From a checkpoint of a small transformer trained on Wikipedia.
Size: 13 layers, width 448, MLP 1536 tanh GELU, vocabulary 8558.
Training: a variant of Adam for these matrices, 355M tokens, 5455 steps.
MLP neurons of a small language model. Each row is named by its layer, matrix (up: input weights) and neuron, and shows model dimensions 144-271. Each number is 50 + 15 x the weight over its row's rms, rounded and kept within 0 to 99.
Before each neuron's rows, "fires on" lists the tokens most often at its 100 highest values on Wikipedia text that the model never trained on. A number after a token or word is its count.

fires on: "," 22, "ier" 8, " and" 8, " Yes" 8, " role" 7, "au" 6
L6.up1120:54 41 31 66 55 46 47 38 48 52 34 48 64 77 31 71 55 25 59 58 44 49 53 58 59 33 42 49 58 29 62 43 61 31 75 48 58 57 46 50 40 58 31 39 67 49 48 71 45 32 66 56 76 56 53 43 47 57 42 39 60 34 40 60 52 32 56 45 28 58 61 52 51 57 38 12 35 46 46 45 44 39 54 24 71 73 53 65 20 51 49 32 51 58 64 37 42 53 26 50 54 56 59 70 44 80 57 34 42 51 31 43 53 59 66 38 56 53 61 48 54 40 38 68 34 36 54 59

fires on: "ag" 26, "ed" 18, "000" 9, "." 7, "{" 5, "ih" 5
L4.up607:47 43 54 63 24 73 59 38 50 57 44 48 94 61 63 56 40 64 28 39 38 49 30 46 26 36 37 60 61 61 29 58 34 67 59 44 71 22 56 43 65 37 65 71 38 34 38 69 36 51 33 50 62 44 59 65 45 53 48 63 44 31 54 54 65 84 55 76 42 47 38 78 57 73 71 42 47 36 34 62 63 44 67 35 46 51 22 49 39 60 60 68 60 41 61 28 37 61 40 59 66 63 37 46 46 52 62 56 52 97 68 50 59 50 70 48 37 47 66 34 32 85 59 50 54 40 61 59

fires on: "." 35, "g" 17, "'" 5
L6.up1206:58 51 40 40 68 33 51 51 58 40 74 37 55 34 44 41 57 38 49 44 54 20 55 40 52 52 37 64 59 56 44 73 67 35 55 09 56 36 60 19 39 41 61 68 35 43 27 21 40 53 49 38 46 49 59 57 26 44 64 35 44 58 31 57 36 76 53 61 43 53 62 54 59 34 73 46 44 55 60 58 50 68 61 52 46 43 27 60 61 25 41 74 54 71 41 42 61 62 67 40 49 28 44 37 57 97 37 62 58 78 64 55 62 46 30 53 34 60 69 70 45 44 77 72 48 34 62 18

fires on: "9" 15, "8" 12, "5" 11, "7" 10, "13" 5, "14" 5
L6.up773:35 77 61 50 47 39 36 59 48 41 67 45 57 37 52 41 72 37 33 47 68 28 66 51 34 34 42 64 55 66 47 83 13 52 44 48 58 58 35 50 57 70 54 72 56 40 26 59 59 54 52 54 55 30 50 52 22 52 52 53 48 56 60 67 22 46 44 59 20 37 48 49 34 73 53 48 60 47 44 54 83 77 49 61 62 69 52 71 59 77 36 61 44 52 61 41 54 33 53 54 37 16 49 88 22 48 28 29 52 60 82 37 60 30 30 55 39 65 87 23 52 34 57 40 55 56 44 71

fires on: "c" 16, "ic" 12, "p" 8, "ang" 7, "land" 6, "ial" 5
L4.up622:39 75 70 61 25 50 85 54 51 54 69 39 57 30 10 45 39 34 49 34 54 55 52 43 53 68 36 84 50 51 53 67 76 50 61 60 55 64 48 78 49 44 67 53 45 45 29 70 35 64 53 67 61 52 44 61 48 85 52 58 29 47 14 41 46 66 44 47 53 42 71 64 85 56 37 38 72 55 78 60 65 62 45 40 80 56 64 55 55 47 41 67 45 39 66 57 70 66 29 53 41 59 29 60 31 35 44 62 59 50 48 54 52 26 49 58 51 49 44 43 48 57 36 61 51 43 84 66

fires on: "ac" 19, "." 12, "á" 12, "g" 9, "ig" 6, " to" 6
L4.up1078:46 26 70 71 45 23 68 80 45 62 57 26 85 86 56 63 67 18 55 49 46 46 65 47 51 29 59 51 73 25 27 39 74 52 59 52 71 34 61 40 59 32 31 50 30 29 72 48 34 43 48 74 63 52 55 55 14 38 20 52 44 57 64 42 34 77 57 38 44 37 49 46 51 69 75 53 50 64 81 59 38 60 64 55 53 54 34 39 48 48 60 49 36 69 65 48 55 21 46 95 40 36 51 47 65 38 42 27 38 55 38 55 52 58 49 52 65 46 42 72 34 58 48 68 40 51 33 66

fires on: " to" 13, " into" 11, " produced" 8, "es" 7, " and" 7, " met" 6
L5.up462:33 47 49 63 76 65 57 47 36 76 42 42 61 41 35 42 64 02 62 29 61 80 70 43 55 61 41 43 53 55 45 41 68 45 57 28 53 51 63 17 78 54 51 47 25 31 49 83 31 34 36 35 41 68 56 26 52 91 66 72 43 51 49 67 59 80 34 41 54 64 50 77 60 43 63 57 14 55 76 48 43 67 20 38 43 70 49 47 28 71 77 54 68 48 49 19 46 41 37 59 42 58 57 56 44 58 42 57 47 54 45 56 43 69 47 54 51 35 67 44 53 52 19 37 50 49 56 56

fires on: "s" 16, " and" 14, " or" 13, " is" 11, " for" 7, " in" 6
L8.up76:52 22 45 63 44 40 45 48 55 29 38 50 49 84 38 66 59 41 72 47 54 77 55 62 51 31 34 26 43 69 41 49 66 66 50 50 06 82 40 54 69 08 86 54 44 46 68 71 52 50 58 61 65 35 64 42 31 60 46 53 53 54 69 44 54 55 50 57 50 43 53 50 68 55 47 66 62 69 46 50 71 43 42 27 44 62 47 56 38 63 58 44 47 67 63 41 72 45 55 52 65 35 54 36 43 48 37 36 50 63 79 25 52 44 57 54 35 33 45 69 61 34 47 38 56 45 48 47

fires on: " |" 58, " for" 21, " is" 4
L8.up1044:67 58 26 71 25 48 46 54 19 73 60 32 50 38 49 23 56 44 49 46 45 50 40 38 51 70 49 41 46 46 43 69 17 33 31 30 51 35 49 49 57 37 42 75 57 29 79 38 38 48 65 42 64 61 56 68 51 83 65 53 59 31 45 35 49 62 55 40 42 70 61 53 44 49 55 38 55 72 40 25 37 41 43 59 57 78 27 82 48 50 49 38 43 51 44 49 32 37 27 53 90 51 84 47 37 69 38 54 53 74 62 46 45 32 42 45 45 56 29 46 41 77 81 21 28 38 62 46

fires on: "." 58, "rac" 7, "ac" 7, "ies" 4, "ont" 4
L5.up1257:35 54 35 64 56 69 53 26 55 62 29 51 33 69 39 66 59 56 69 44 60 63 33 53 44 45 61 58 55 74 26 50 59 59 65 56 10 43 48 47 68 22 54 32 48 38 19 79 30 43 27 47 41 52 30 44 27 33 53 45 19 47 55 20 79 69 48 39 46 23 45 63 80 81 53 55 44 55 39 50 49 39 57 39 58 56 61 56 55 28 51 14 56 59 52 40 44 63 62 45 48 46 25 64 70 81 47 46 57 51 73 53 54 42 51 41 30 47 64 65 51 76 42 27 49 67 63 29

fires on: " of" 40, "," 28, " conv" 11, " conf" 5, " in" 5, " prov" 4
L5.up32:54 23 75 48 68 13 49 37 37 49 57 28 64 47 43 54 65 65 15 31 64 79 51 56 51 52 66 68 32 32 54 89 37 46 49 30 59 23 64 75 48 60 66 48 72 14 55 45 53 65 53 37 48 56 72 28 23 76 60 60 53 53 40 30 39 53 17 65 45 32 57 33 30 81 73 22 69 71 39 40 51 49 46 13 57 58 43 67 46 33 58 59 56 47 41 44 00 51 28 54 40 33 46 60 39 52 25 50 36 64 63 49 56 39 49 50 45 72 13 44 29 47 69 41 57 49 66 34

fires on: "ig" 22, "ot" 13, "ov" 7, "it" 7, "et" 7, " to" 7
L4.up1359:57 34 38 67 49 65 47 58 33 55 75 66 46 45 51 62 55 47 45 60 34 72 63 64 22 41 50 39 53 21 47 47 65 49 50 49 58 39 32 00 50 39 26 66 23 36 54 53 26 36 71 41 42 34 53 52 09 43 57 80 41 57 68 16 49 65 39 56 37 38 48 52 28 69 69 40 42 32 75 55 14 70 51 59 61 34 39 59 14 59 72 28 55 45 42 60 51 45 49 85 52 57 58 67 55 35 47 47 71 56 38 56 54 49 46 51 56 27 62 59 41 17 52 47 45 52 82 55

fires on: " fl" 26, " Fl" 15, " b" 10, " expl" 9, " acqu" 7, " coll" 6
L6.up40:56 71 50 43 56 55 28 41 33 76 43 31 47 78 45 72 55 39 42 65 50 46 25 59 56 51 16 35 22 53 36 51 49 24 66 54 66 27 19 49 36 61 72 47 68 41 15 53 51 37 38 43 53 48 51 48 62 40 60 66 45 59 53 41 84 29 49 41 39 53 56 71 55 70 34 59 57 93 75 52 51 60 51 35 59 39 55 42 58 26 92 65 27 32 63 35 32 61 32 53 60 46 30 60 41 59 53 60 75 44 30 56 51 37 69 33 42 56 66 50 61 52 59 63 62 49 41 33

fires on: " Sh" 28, "ad" 23, "t" 15, "sc" 6, "T" 6, " to" 5
L4.up63:30 59 34 60 37 40 62 30 43 79 40 49 50 69 37 60 42 45 51 55 57 85 54 56 63 46 21 42 52 61 25 42 57 68 91 55 49 46 49 23 65 43 71 63 56 37 46 44 16 56 73 74 55 57 56 40 34 48 50 74 41 59 72 24 76 47 45 49 70 66 61 64 55 66 96 59 65 57 55 39 46 49 55 45 40 28 50 41 12 30 60 46 34 59 70 56 49 37 23 58 72 44 46 54 44 44 49 32 49 65 57 41 55 53 41 33 36 65 62 68 39 76 33 63 71 29 56 36

fires on: " |" 21, "193" 15, " for" 14, " As" 7, " as" 6, " in" 5
L5.up1213:53 64 54 53 59 47 46 25 27 41 43 03 59 63 41 52 45 59 51 67 40 34 28 70 66 26 51 62 36 28 46 48 37 40 78 57 50 45 75 66 41 44 36 53 58 00 79 63 51 50 55 33 70 45 69 48 46 26 66 28 54 40 49 51 49 56 80 56 69 60 66 70 47 42 35 36 50 83 56 61 67 30 44 29 41 44 19 54 37 43 74 57 55 46 41 59 00 58 29 36 81 36 42 65 53 63 55 60 45 61 61 64 38 50 53 42 53 80 35 50 67 79 63 31 52 41 50 52

fires on: " pl" 21, " Fl" 17, " fl" 10, " poll" 7, " rem" 6
L6.up1262:64 59 62 24 34 87 37 51 52 58 29 48 46 60 46 61 60 14 23 44 62 51 35 56 28 57 22 46 18 49 52 76 55 21 56 60 67 04 50 52 47 39 52 46 53 48 00 62 34 54 55 51 61 51 56 63 47 45 59 46 29 55 73 44 59 38 60 53 31 31 27 56 57 57 68 59 72 65 44 36 62 48 64 56 63 52 45 71 54 31 50 64 65 25 44 12 35 55 59 39 75 40 34 45 76 60 51 57 38 52 58 48 79 63 67 42 25 59 60 44 73 50 63 59 79 68 56 56

fires on: " of" 22, " for" 12, " in" 10, " and" 7, " +" 6
L5.up659:61 55 72 35 46 40 35 66 23 53 46 42 45 76 22 54 83 66 60 36 50 65 63 62 40 43 40 39 42 65 65 68 50 32 31 53 38 56 80 31 75 36 37 48 44 39 56 44 38 47 56 40 45 47 61 32 30 49 73 54 36 44 58 45 64 49 40 30 60 72 66 27 83 45 64 60 57 45 72 52 65 79 18 31 34 69 28 53 26 77 58 22 49 59 74 42 56 67 57 53 57 25 67 38 54 53 51 43 49 33 71 16 84 52 45 18 42 74 55 67 33 29 58 50 39 42 38 73

fires on: " also" 24, " such" 16, " the" 12, " and" 7, " first" 7
L5.up1101:55 35 56 55 68 31 51 53 51 56 44 71 56 52 35 38 50 49 40 31 51 55 54 58 81 69 44 58 28 62 59 59 44 46 67 44 60 66 36 47 61 39 59 53 33 55 84 86 36 69 44 45 44 48 56 49 30 42 36 45 56 52 37 44 40 25 51 33 33 59 61 48 63 37 42 39 65 40 56 48 78 73 42 28 42 50 37 49 54 58 44 64 42 51 54 68 45 51 62 48 34 37 65 68 52 76 57 72 82 52 59 67 76 22 41 50 29 34 15 36 41 39 54 88 55 57 36 64

fires on: "," 60, "'," 21, ":" 7, "'" 5
L5.up1158:67 52 50 38 78 48 65 54 28 72 54 21 62 33 30 59 42 59 34 52 58 48 26 76 44 68 42 61 52 58 24 69 58 71 36 56 68 49 56 84 47 53 61 74 62 31 54 61 35 81 28 52 59 54 65 52 49 60 61 48 38 62 49 19 35 62 50 44 44 56 69 64 47 99 85 59 71 59 50 51 49 50 30 09 66 46 49 55 31 39 67 55 31 46 74 41 32 61 42 46 33 34 40 89 42 66 17 40 52 53 75 30 55 36 74 61 53 86 22 60 22 54 65 54 50 61 64 38

fires on: "0" 30, " (" 13, "9" 8, "8" 7
L5.up952:53 67 39 30 68 26 37 53 52 51 59 39 52 36 54 47 15 39 42 43 67 62 57 44 43 60 28 62 31 64 48 78 61 44 46 49 72 43 60 43 74 54 56 62 52 26 29 51 39 70 58 53 70 30 57 37 40 30 74 68 37 50 42 47 23 41 48 76 27 75 59 72 55 51 64 54 64 48 62 37 63 59 70 31 63 55 48 66 39 53 43 37 30 62 48 47 36 62 48 44 41 58 53 74 25 33 26 39 51 78 42 57 47 50 19 27 77 53 66 42 20 20 71 68 39 55 54 99

fires on: " of" 14, "us" 12, "ag" 12, "ius" 6, "b" 6, " among" 6
L4.up250:25 66 35 37 54 44 77 43 48 53 62 44 25 32 41 20 54 70 42 45 61 46 84 72 54 44 49 85 43 35 60 53 43 47 40 40 59 51 40 31 53 58 65 58 28 42 38 39 49 43 77 53 52 36 51 32 52 59 52 29 49 73 51 52 58 61 51 30 51 53 63 67 68 40 73 65 40 67 55 47 61 58 63 32 64 44 55 74 64 50 39 56 32 59 40 60 50 66 82 53 47 63 63 56 54 45 49 48 74 52 35 35 39 21 48 45 54 67 32 69 31 34 58 68 56 27 43 53

fires on: "o" 18, "an" 13, "u" 11, " of" 7, "L" 6, "e" 4
L8.up1105:54 63 43 07 54 53 46 60 44 59 16 35 59 33 56 72 82 58 37 41 81 63 54 91 51 31 22 79 42 39 63 53 54 57 26 38 32 45 70 56 68 40 49 66 58 36 59 70 43 51 71 61 50 41 56 54 40 57 35 64 42 70 42 31 35 61 44 64 32 77 53 61 49 43 50 23 44 63 36 50 59 55 27 36 70 64 29 56 61 55 70 34 49 59 66 55 60 47 41 54 39 40 13 77 36 57 58 36 60 59 58 49 84 53 46 30 64 51 63 56 40 46 53 45 50 22 49 63

fires on: ";" 60, "2" 13, "3" 6, " |" 6
L8.up476:42 62 52 49 48 56 43 19 67 62 83 42 72 50 45 52 55 54 62 32 49 61 55 46 50 58 34 44 39 26 62 38 27 31 56 50 38 52 63 57 62 43 48 55 36 18 52 59 21 57 67 63 43 33 62 51 45 63 29 43 47 61 58 44 51 49 60 58 58 54 62 51 55 65 56 42 51 53 54 37 33 47 45 26 75 48 58 62 61 49 68 65 22 28 92 46 46 36 26 80 74 54 35 46 49 93 59 54 50 51 51 55 63 51 49 52 35 70 32 46 47 45 37 82 28 49 49 51

fires on: " |" 55, ":" 7, " of" 6, " how" 5
L6.up524:41 37 11 47 52 43 52 26 69 46 31 16 54 16 38 67 69 52 57 26 73 41 61 61 35 21 45 43 53 39 37 42 61 72 70 46 39 80 71 39 63 44 52 57 51 04 51 42 57 66 53 75 57 35 51 50 59 53 50 47 34 61 41 42 55 71 47 58 60 53 53 41 70 31 53 44 36 83 60 54 52 58 36 15 45 70 61 59 44 59 51 41 58 45 69 56 38 33 41 71 41 43 70 44 36 41 61 27 59 55 38 40 51 16 51 48 65 41 71 50 37 64 32 55 23 24 13 49

fires on: " |" 84
L8.up871:42 56 22 43 42 36 46 46 58 58 19 26 47 33 43 57 69 34 37 70 61 59 48 48 93 51 49 46 50 29 66 59 36 42 61 33 42 40 51 31 33 46 43 56 72 16 33 19 38 61 32 42 57 46 52 49 50 53 58 66 62 35 50 44 57 49 78 22 41 55 68 45 04 46 42 70 53 66 53 41 42 51 33 61 56 52 43 76 64 32 40 59 50 33 60 31 27 29 68 72 74 66 62 33 46 70 46 43 57 48 79 48 36 54 35 38 66 74 28 56 21 64 45 69 44 56 25 41

fires on: " series" 21, "D" 17, "ac" 11, " film" 9, " disc" 4, "ae" 4
L6.up312:53 75 39 53 06 64 52 36 52 63 38 43 40 81 46 55 76 20 63 58 42 82 21 53 45 57 27 51 47 55 69 65 62 13 49 60 21 69 30 25 29 77 21 32 32 26 13 33 47 50 56 29 57 33 62 24 41 55 45 51 48 44 58 47 46 45 45 60 41 44 54 75 29 33 55 71 71 68 72 60 66 68 50 30 45 72 61 49 54 63 52 60 53 29 43 33 51 65 83 46 34 56 49 46 44 74 67 34 61 31 32 60 48 51 36 34 31 45 50 44 33 38 68 49 83 44 65 43

fires on: " |" 31, "," 14, "ic" 7, "ag" 4
L6.up285:47 99 56 52 39 62 62 42 33 69 51 34 39 63 42 61 51 32 18 51 65 51 42 57 27 55 61 32 66 19 69 65 44 35 61 45 24 43 14 41 43 19 80 47 52 56 42 77 41 74 60 35 72 40 49 58 45 56 49 47 37 69 57 61 36 81 48 59 30 52 55 94 37 45 56 51 63 48 48 35 07 65 73 57 36 40 60 52 50 29 64 73 37 44 38 24 42 65 46 62 44 63 47 29 36 47 52 77 56 49 67 26 65 36 57 50 39 51 81 30 54 70 63 53 60 49 45 39

fires on: "%" 53, " a" 5, " g" 5, " p" 5
L5.up230:53 70 62 43 57 13 42 29 44 50 49 19 56 53 48 30 87 55 53 76 58 74 30 49 25 55 18 89 35 44 33 43 67 38 56 58 52 63 57 49 58 68 36 73 79 25 56 58 61 46 53 54 35 63 35 76 58 45 51 51 43 66 73 50 37 43 52 49 53 74 97 77 49 73 37 50 75 84 78 59 41 65 58 35 42 45 66 47 35 40 65 80 31 59 64 48 22 68 32 48 59 28 49 74 51 44 41 33 77 76 55 53 49 41 51 59 69 54 27 57 63 41 56 68 28 61 44 31

fires on: "0" 31, " of" 15, " |" 8, " view" 7, " T" 6, " (" 6
L8.up874:23 53 34 49 51 68 57 32 60 55 68 17 57 40 50 62 21 66 59 11 39 48 58 21 65 69 36 66 35 38 34 55 58 62 56 47 53 36 52 54 34 39 51 48 49 29 46 73 46 42 52 54 59 47 49 59 29 48 30 30 38 54 37 40 43 86 36 48 40 58 56 38 59 38 71 40 41 71 42 61 32 71 57 24 62 57 62 60 32 45 38 60 20 81 52 15 36 56 43 54 30 37 62 58 24 48 39 18 59 22 52 54 90 55 60 63 66 45 43 35 29 44 44 42 45 19 31 63

fires on: "%" 53, "son" 11
L5.up435:74 31 54 28 42 36 74 39 38 42 48 43 42 78 42 71 63 62 30 55 41 68 59 53 55 57 50 38 39 63 58 74 80 33 45 43 43 57 10 53 70 49 37 50 83 50 70 64 38 81 67 80 43 39 38 44 32 48 43 59 58 56 41 68 38 40 43 42 54 19 71 42 40 40 42 51 65 40 53 42 64 66 47 45 40 72 75 62 56 26 16 31 44 55 37 48 27 66 65 48 48 58 30 88 50 32 69 16 60 81 23 62 41 45 33 50 46 70 59 39 50 81 43 66 43 52 29 59

fires on: " |" 41, "ologist" 13, " el" 5
L8.up97:48 77 53 37 48 58 38 53 35 78 44 46 28 47 35 52 61 42 51 54 53 70 36 45 61 64 57 39 55 54 56 63 48 53 60 34 49 35 47 42 50 07 22 51 57 51 48 53 33 74 36 27 57 55 62 54 64 36 53 53 29 52 50 68 56 58 42 47 56 47 59 55 31 39 37 74 53 51 38 51 37 60 50 35 72 33 37 78 88 40 40 39 62 31 39 62 11 66 35 51 54 68 74 48 74 60 48 65 40 60 60 56 51 42 49 28 43 43 58 46 38 80 45 24 48 49 36 56

fires on: "f" 59, "–" 9, "af" 9, "j" 6, "p" 4, "r" 4
L4.up1047:55 61 53 66 44 51 36 57 53 47 57 65 43 41 56 84 82 54 40 53 26 59 58 48 71 32 49 68 06 37 35 30 55 43 39 61 55 34 36 40 58 33 69 49 23 45 47 25 28 69 73 66 70 46 71 55 40 75 57 59 37 50 53 39 66 89 58 61 57 38 60 43 60 39 75 43 54 51 72 32 37 58 35 39 59 54 61 44 25 62 47 53 38 44 53 29 42 67 52 50 63 39 32 48 54 58 31 51 41 50 23 25 18 52 42 32 24 69 41 66 14 49 63 67 53 59 45 34

fires on: "ant" 17, "ke" 9, "ius" 9, "ans" 8, " of" 8, " s" 5
L5.up554:50 59 48 19 42 50 38 37 39 60 70 31 49 46 31 35 61 44 31 60 74 53 41 42 41 44 31 51 43 49 48 39 55 51 44 18 41 57 63 46 71 46 68 51 63 43 56 50 49 50 58 35 18 60 37 48 67 58 68 47 51 58 63 34 42 43 72 62 58 63 57 46 83 52 61 54 75 56 70 50 33 68 51 35 63 69 48 96 69 32 45 49 33 72 52 46 49 41 54 49 42 36 62 64 47 39 67 75 55 42 49 44 46 20 37 50 37 79 65 45 52 41 60 76 64 27 68 53

fires on: "3" 17, "2" 14, "th" 13, "1" 12, "nd" 11, "5" 8
L5.up636:41 53 44 46 55 46 65 48 44 62 51 36 58 43 26 68 70 62 54 53 48 64 36 66 58 42 46 63 48 35 25 37 49 34 65 55 38 46 49 39 61 46 87 76 25 51 54 52 31 78 47 63 46 34 54 51 28 54 58 53 44 49 79 58 30 46 59 75 46 44 72 60 36 48 40 55 75 29 38 45 33 65 59 14 58 28 17 58 46 36 57 82 43 45 53 41 52 19 33 84 66 54 50 70 35 32 34 43 61 48 40 38 62 38 31 49 46 64 48 62 48 44 33 54 56 49 33 53

fires on: " of" 36, "an" 23, " for" 9, " " 6, "ate" 5
L5.up347:60 41 81 53 57 73 75 54 53 46 40 25 31 61 33 65 95 36 49 61 61 70 65 51 56 49 27 33 59 49 35 67 59 70 58 41 01 37 71 35 64 58 37 37 45 48 36 65 35 74 85 38 48 45 67 37 20 42 45 42 32 55 28 47 56 69 49 45 48 34 71 48 48 24 59 54 53 55 48 53 84 47 55 42 58 46 22 51 42 53 54 35 58 49 69 53 61 47 71 60 32 46 72 59 55 79 43 48 50 70 42 41 62 57 46 34 56 51 47 64 40 24 34 47 48 19 67 61

fires on: " dis" 14, "ac" 8, " process" 8, " spec" 8, "rac" 6, " Un" 6
L6.up1128:43 68 60 59 36 55 78 33 47 86 29 40 45 72 27 38 61 09 48 58 29 60 62 85 46 42 32 48 55 63 49 46 49 62 69 20 06 50 35 53 53 65 20 46 69 38 19 66 48 42 45 62 47 65 53 57 45 31 31 61 45 72 57 37 73 64 63 41 35 37 62 34 76 41 37 29 34 48 69 49 47 31 59 57 79 35 51 58 30 77 72 30 65 75 55 46 54 50 70 43 48 60 53 56 62 70 53 48 68 70 43 59 65 37 77 44 56 44 57 57 17 64 35 25 54 53 64 76

fires on: "as" 19, "s" 12, "," 10, "sp" 9, " P" 8, "g" 8
L4.up1018:52 64 68 59 65 44 29 60 33 50 73 34 46 65 43 45 33 17 45 66 34 72 71 43 57 32 48 83 42 27 64 42 56 59 53 61 69 37 44 34 30 61 63 60 65 42 48 64 27 65 52 14 72 38 62 64 29 49 67 60 29 51 61 52 34 57 50 55 56 44 38 68 64 74 66 76 47 71 84 44 75 67 48 63 47 40 50 48 65 18 24 74 46 79 40 54 41 47 68 45 37 41 68 38 48 77 42 54 51 37 53 53 47 39 39 68 37 48 28 53 39 60 57 42 45 35 44 32

fires on: "'s" 35, "'" 27, " her" 9, " its" 7
L5.up99:72 35 51 58 63 52 08 60 31 31 46 38 57 33 41 53 39 35 38 45 47 51 34 69 66 38 45 64 44 47 42 66 55 25 44 31 35 62 45 25 49 41 61 95 57 55 47 56 53 65 30 64 35 40 50 50 39 65 66 58 48 46 54 47 44 53 38 61 53 68 80 57 70 26 38 27 98 55 36 54 51 85 66 45 57 50 42 58 60 29 52 41 64 61 51 26 39 56 51 46 39 39 37 58 24 40 51 58 50 40 48 49 58 37 42 35 41 44 82 64 39 21 63 63 61 40 53 43

fires on: " the" 21, "ew" 10, " w" 8, "w" 7, "g" 6, "c" 5
L6.up788:77 60 33 42 63 13 32 41 50 56 57 41 89 49 53 60 40 44 22 38 64 83 71 54 47 31 39 82 49 55 49 27 50 56 76 51 36 60 35 45 60 55 34 82 49 41 34 34 54 36 57 45 67 31 35 54 65 52 58 35 42 52 30 27 51 54 39 68 30 50 61 69 44 30 61 57 49 58 39 56 43 64 38 41 42 62 63 43 63 31 54 45 43 42 65 51 56 36 60 58 32 62 36 58 33 52 28 40 69 37 41 37 59 43 80 40 54 59 51 82 62 40 70 60 45 50 43 65

fires on: " de" 40, " of" 29, "," 19, "'" 6, "ous" 5
L5.up1142:50 27 46 43 58 34 45 50 32 71 74 31 46 45 38 63 49 62 20 44 83 69 45 57 42 51 46 71 32 58 31 79 60 48 40 44 54 32 47 56 44 31 73 64 61 35 35 56 50 74 69 41 51 65 57 15 45 69 58 63 51 58 52 06 33 43 49 53 35 70 42 61 54 75 47 27 75 57 44 54 48 63 54 33 70 40 58 58 30 39 46 46 67 29 63 38 34 56 41 58 32 54 35 81 47 47 31 43 56 63 55 39 36 46 51 43 30 70 26 44 00 64 58 51 63 53 64 40

fires on: " el" 14, " You" 11, "ers" 7, " ed" 7, "ors" 7, "9" 5
L5.up1031:82 61 40 75 41 49 47 32 51 79 51 48 41 49 42 60 70 36 51 48 53 55 52 69 56 35 62 43 58 29 52 58 70 57 63 49 32 46 59 30 57 00 17 25 72 43 12 37 40 58 85 44 71 52 49 55 24 26 36 35 20 56 78 32 77 38 44 61 47 25 53 57 42 60 46 36 66 57 70 59 32 54 42 60 57 83 52 64 47 64 49 33 63 52 43 39 32 53 49 63 42 18 61 49 53 67 28 60 65 58 49 38 37 50 76 29 31 37 44 60 42 63 64 32 62 54 69 45

fires on: "7" 15, "1" 9, "13" 8, "11" 6, " non" 6, "?" 6
L5.up923:48 82 35 54 56 30 30 39 49 64 68 33 48 26 46 37 99 47 00 49 46 50 64 64 86 52 66 59 84 47 47 31 51 59 45 53 48 36 39 24 49 40 44 69 53 41 56 53 41 44 49 68 53 51 51 65 54 66 33 20 38 61 55 26 35 88 75 42 55 58 50 56 35 39 50 66 51 56 71 60 30 64 43 42 57 71 40 79 56 71 41 41 54 30 44 55 45 69 53 74 13 48 55 41 83 54 47 29 57 77 59 44 28 38 73 56 49 65 42 52 39 57 36 49 55 53 48 58

fires on: "G" 22, " in" 15, "a" 8, " ch" 7, " too" 6
L5.up1154:51 39 48 57 62 57 41 56 42 72 57 40 99 62 60 71 68 49 32 58 18 50 33 72 62 32 47 72 39 46 42 28 36 70 50 52 44 71 55 22 68 31 56 70 52 38 80 54 29 63 52 69 55 50 78 69 50 53 50 77 46 51 56 61 49 55 60 51 43 78 57 53 56 44 44 43 58 55 58 28 41 48 49 51 45 41 29 37 54 78 58 69 63 39 25 53 41 68 45 63 60 37 32 33 31 47 43 53 58 63 86 49 51 73 68 74 33 58 41 67 67 60 54 51 29 52 30 40

fires on: "." 12, "ic" 10, "us" 10, "es" 9, " and" 9, "ec" 6
L8.up670:60 66 41 53 70 54 45 63 77 38 36 38 44 37 37 66 59 21 36 31 26 58 59 50 43 53 58 47 57 40 22 32 59 35 70 62 32 94 58 43 59 46 32 57 36 30 25 64 43 53 64 65 42 51 55 55 34 58 46 56 48 57 44 47 28 81 57 46 51 48 55 58 52 55 46 65 46 59 62 50 44 64 45 23 59 74 74 58 35 50 49 44 63 71 65 40 48 29 44 68 43 33 44 65 49 40 32 47 63 70 37 30 32 37 45 46 33 47 71 83 51 45 30 44 64 78 44 38

fires on: " r" 26, "ja" 12, " De" 11, "j" 10, " e" 9, "–" 8
L4.up483:65 46 43 43 45 36 43 65 51 64 54 40 37 60 57 73 79 31 41 49 46 49 24 69 59 18 41 66 43 44 51 34 67 53 49 54 63 44 52 04 55 24 62 42 60 39 39 43 18 48 39 60 51 57 48 51 36 80 76 71 21 71 64 54 45 41 78 52 25 46 53 71 49 28 79 45 52 68 74 37 59 41 19 54 60 70 54 59 42 29 33 56 58 62 57 49 53 64 62 56 63 37 20 37 50 68 40 27 58 30 34 70 43 59 31 20 11 43 47 77 15 54 40 49 59 49 35 49

fires on: "," 16, "ev" 12, "em" 10, " mess" 8, "erv" 6
L5.up1320:60 63 46 49 60 49 72 69 45 59 70 37 52 55 15 56 26 42 49 54 48 49 10 61 64 47 45 82 44 45 53 35 51 51 71 44 47 39 28 58 48 64 63 64 59 49 60 53 41 58 71 26 42 51 37 48 58 30 42 62 57 69 60 36 31 32 67 62 54 63 51 70 50 77 38 39 95 47 66 33 63 80 53 45 46 51 72 44 41 38 68 86 29 59 50 47 22 54 57 63 61 58 11 72 64 49 29 56 75 45 31 67 48 40 41 81 29 44 48 54 56 50 45 38 29 62 82 46

fires on: "," 29, " and" 18, " the" 4, " debut" 4
L6.up549:58 47 40 38 57 60 37 72 50 57 54 44 63 56 43 84 33 36 42 30 32 48 57 56 36 39 60 38 31 37 55 47 27 58 41 51 53 68 67 33 24 42 56 87 18 27 54 25 42 33 61 47 46 20 60 40 53 75 45 50 56 54 60 48 48 45 39 61 40 68 74 42 48 26 36 54 60 99 40 46 54 61 39 21 47 51 35 44 46 43 66 45 75 35 42 08 30 31 39 47 62 62 46 39 35 57 66 57 62 31 38 49 62 43 76 39 59 55 39 36 30 46 66 66 40 44 19 49